python train.py --d_model=192 --d_mlp=640 --vocab_size=2048 --positions="rope" --rope_base=10000.0 --rope_fraction=1.0 --qk_norm=true --init_std_qkv=0.0496 --warmup_steps=351 --schedule="wsd" --seq_len=1024
MLP neurons of a small language model. Each row is named by its layer, matrix (down: output weights) and neuron, and shows model dimensions 48-175. Each number is 500 + 50 x the weight over its row's rms, rounded and kept within 0 to 999. Numbers have three digits each. A neuron's up and down rows have the sign that makes its largest values positive.
After each neuron's rows, "fires before" lists the tokens most often just after its 100 highest values on Wikipedia text that the model never trained on. A number after a token or word is its count.

L13.down118:555444456497544528448549422473389448603516489523467434498523455529480519534522550523474569459428521641522522495514523575511493493433368507499541429588514506464475595499514536554510454512477536453609521453399534410428422436401431535462478428478475487450525509485479515499544543454505520489448481494528473494497573462489561539509512512560514482533610440510552539508462469544456520454451
fires before: "n" 14, "t" 13, "on" 12, "m" 7, "man" 6, "mon" 4

L3.down114:411520451490501523424562479619553546537477565497583399502512498460494525503407489513533347534495564425491458580479484474478541489525452524546649536576490547459500541562520590444608513624424486513491475565562582449466520438530433484517404501428559493526472527454497476559497559580493569441515471436456559570410516509449509466509488493464493535441542442468520472517535426457482592525499
fires before: " 19" 18, " 18" 11, " 2011" 9, " 2022" 9, " |" 6, " 1999" 5

L13.down46:607543413538450543497513465493514479577537484462461517477498531446511472480443470514477519442469499493451476536508587462468493561517460428487583458514436465449502539573473581617581444505477488578464550433622581496520496453480464575492535519516514532500559553580507492525489376510533536448449519581432510476478442528452465534483374480387465465503573408518441490594615478482482490503518
fires before: "s" 31, "ian" 6, " Force" 5, "ia" 4, " War" 4

L11.down311:466505549545467566471519540472528473514537488548461484484412476472545438440517485473487495556593630535545558468526545463540534516607482430577475496544514444571471564447497530620497529478486591450604510521512585564528507473385378450566456446440440468494453568497450472494539441497534550467511519479571502423526493510505536522469483443482511507459482512487573492467524525541551535524528
fires before: " to" 26, "ver" 19, "ed" 8, "ce" 4

L13.down157:556501504547493476497516546435439490601546594518549506533513446519469609508545502524476393598529421520534435510516506585458505550473504571472444478445477457549517485447422475491489433455502498478494524402529533476556500540446515455452526494483534493448510406603513538538549513475429557409522489579517417626497398378509587497466431535549469542509442475524536604452433580525469471505507
fires before: "n" 17, "me" 9, ")" 7, "or" 6, "ur" 6, "mar" 5

L12.down637:526487535548452517476614503483456471492458467435487460498462478609470441493471478451420624518515549405502426586545459427551419481473560519491460469613568567553501503407532555444581470494508450483434503555502490474487493541462505505438543459505509442440565588468437460500579443442480491541494534496506472451446483497493583495528492438477511557550586481540492496545558613547465549472582
fires before: "ia" 19, "." 14, "an" 8, "a" 7, "ian" 5

L11.down329:506430482506384501508546517558469464444475453571484563508536547591454535587492577502550521509448517470388555543533574543551560484502531527526481478591423396413527532500440503553512578563589420569493494453478428486398477480515487541554495508430552494554493495592418590464489441589575487494454609520425496487563505475488417471522469530518505588519498502579465489483572441574530424472501
fires before: "t" 16, "ish" 11, "ly" 10, "m" 5, "se" 5, "ton" 4

L13.down141:478359540509529507543548525509442521556448470592482551485485434593649366523529481516532529521499529508565487528490676565558513497565511519546518457469463532466456500504492466491542535475531460566527512511511488501475531494532487449488448469478561483485515516514544425468565503494519515523511498484492555437485535542500424528508412449461536503454548465457568595569434557509485485484508
fires before: "lo" 12, "ist" 12, "ent" 8, "ish" 7, "ci" 6, "k" 6

L6.down555:463491493497552576529535534500485454557495475486466586474507488539466510516528518598487559551572440541529494533588571421484545424519482454460475600484478551588484417566519452461576559476575512427507518586529476507535500447546512462494501479469501592527517485420450558469473438454429513449420562470495511566421496433478439483487489547424529441573464512456514428476410450484554516546465
fires before: "vi" 14, "rect" 13, "re" 9, "ed" 7, "ction" 5, "ver" 5

L7.down351:434529532529525488504464534471491522529471427397513509473470488397495493483491584466485609457501442519511485607570477510481529430518507510458488546632477482526575473514462543505500488571471486432534583371404411567476554547447534391426491530515424515508474508438550540598473499479435514452435548506464521625456529462403520594408587490509497550485459530515505481471530507494465530450606
fires before: "=" 23, ":" 14, "F" 10, " of" 5, "-" 5, "g" 4

L10.down485:546436490563526515510440535478586530496528454444582576480481454491553483440387552551419636548422419387434532493429482433484547487490501551445417581477565444478372445510404544404509546485477579481449528548470506531546505459494610495501536439550498491591550518516533455501469544451490522480446549518543542493445483518541477623540519450479499494532502610482503559587519538419509532516472
fires before: "s" 33, "d" 17, "tion" 6, "le" 5, "ge" 4

L6.down311:510509476431528481586514501499468435360468473465444528452395527601416559493486578466545530496533552492567533542459451517438571479529526421479481511501530523489481567470520399579495471550548521509630496535493516445522598456522490501447513499439573524550511496521507552440490550545499487542502560462574562432651594465545488525499459473532580534515541533461495542523456502547570502456519
fires before: "le" 14, "mp" 13, "ach" 12, "ch" 7, "di" 6, "en" 5

L6.down182:441445414509548528430457509486527439514491564442514441483440448477478537506514582472557437534456608587443420497509444563609434457509535409536506504527548514495412566558507484490432483440442444531494542394491503497528576448532471528454480523549505431435535504481451479522467595507517430584553475500441410440425520466483408594459423540509532531443462460445495439494477519481422459603444
fires before: " |" 56

L11.down131:510551468504438519488547603555498533461437504489459376481431615499472490447528404494459471493519470564557488488434506455454443597527486452605667467484454544535457457510523439449464526479495449450542445403455460472509563555519540480477463597503393512473603509479482421593475465546483543450540541512431488477592533426523477557424531444543552524495606472473566461558431501507582436507522
fires before: "or" 18, "ri" 11, "il" 8, "ur" 7, "L" 5, "ra" 5

L6.down289:507483563582487426463418549472484481456442371438533512452413466448528510481429418504538505586437506407482498513513549541526537405502416606493426426483590491561462507506539563492464487588513569533513509467352517482559481483478423430525518445464465431558463494568515479548517565490494494441475423448432425483510487441466489429539484471544567555512472498553492477501483507458563514472446
fires before: "ce" 17, "ci" 13, "gan" 7, "k" 5, "er" 5, "f" 5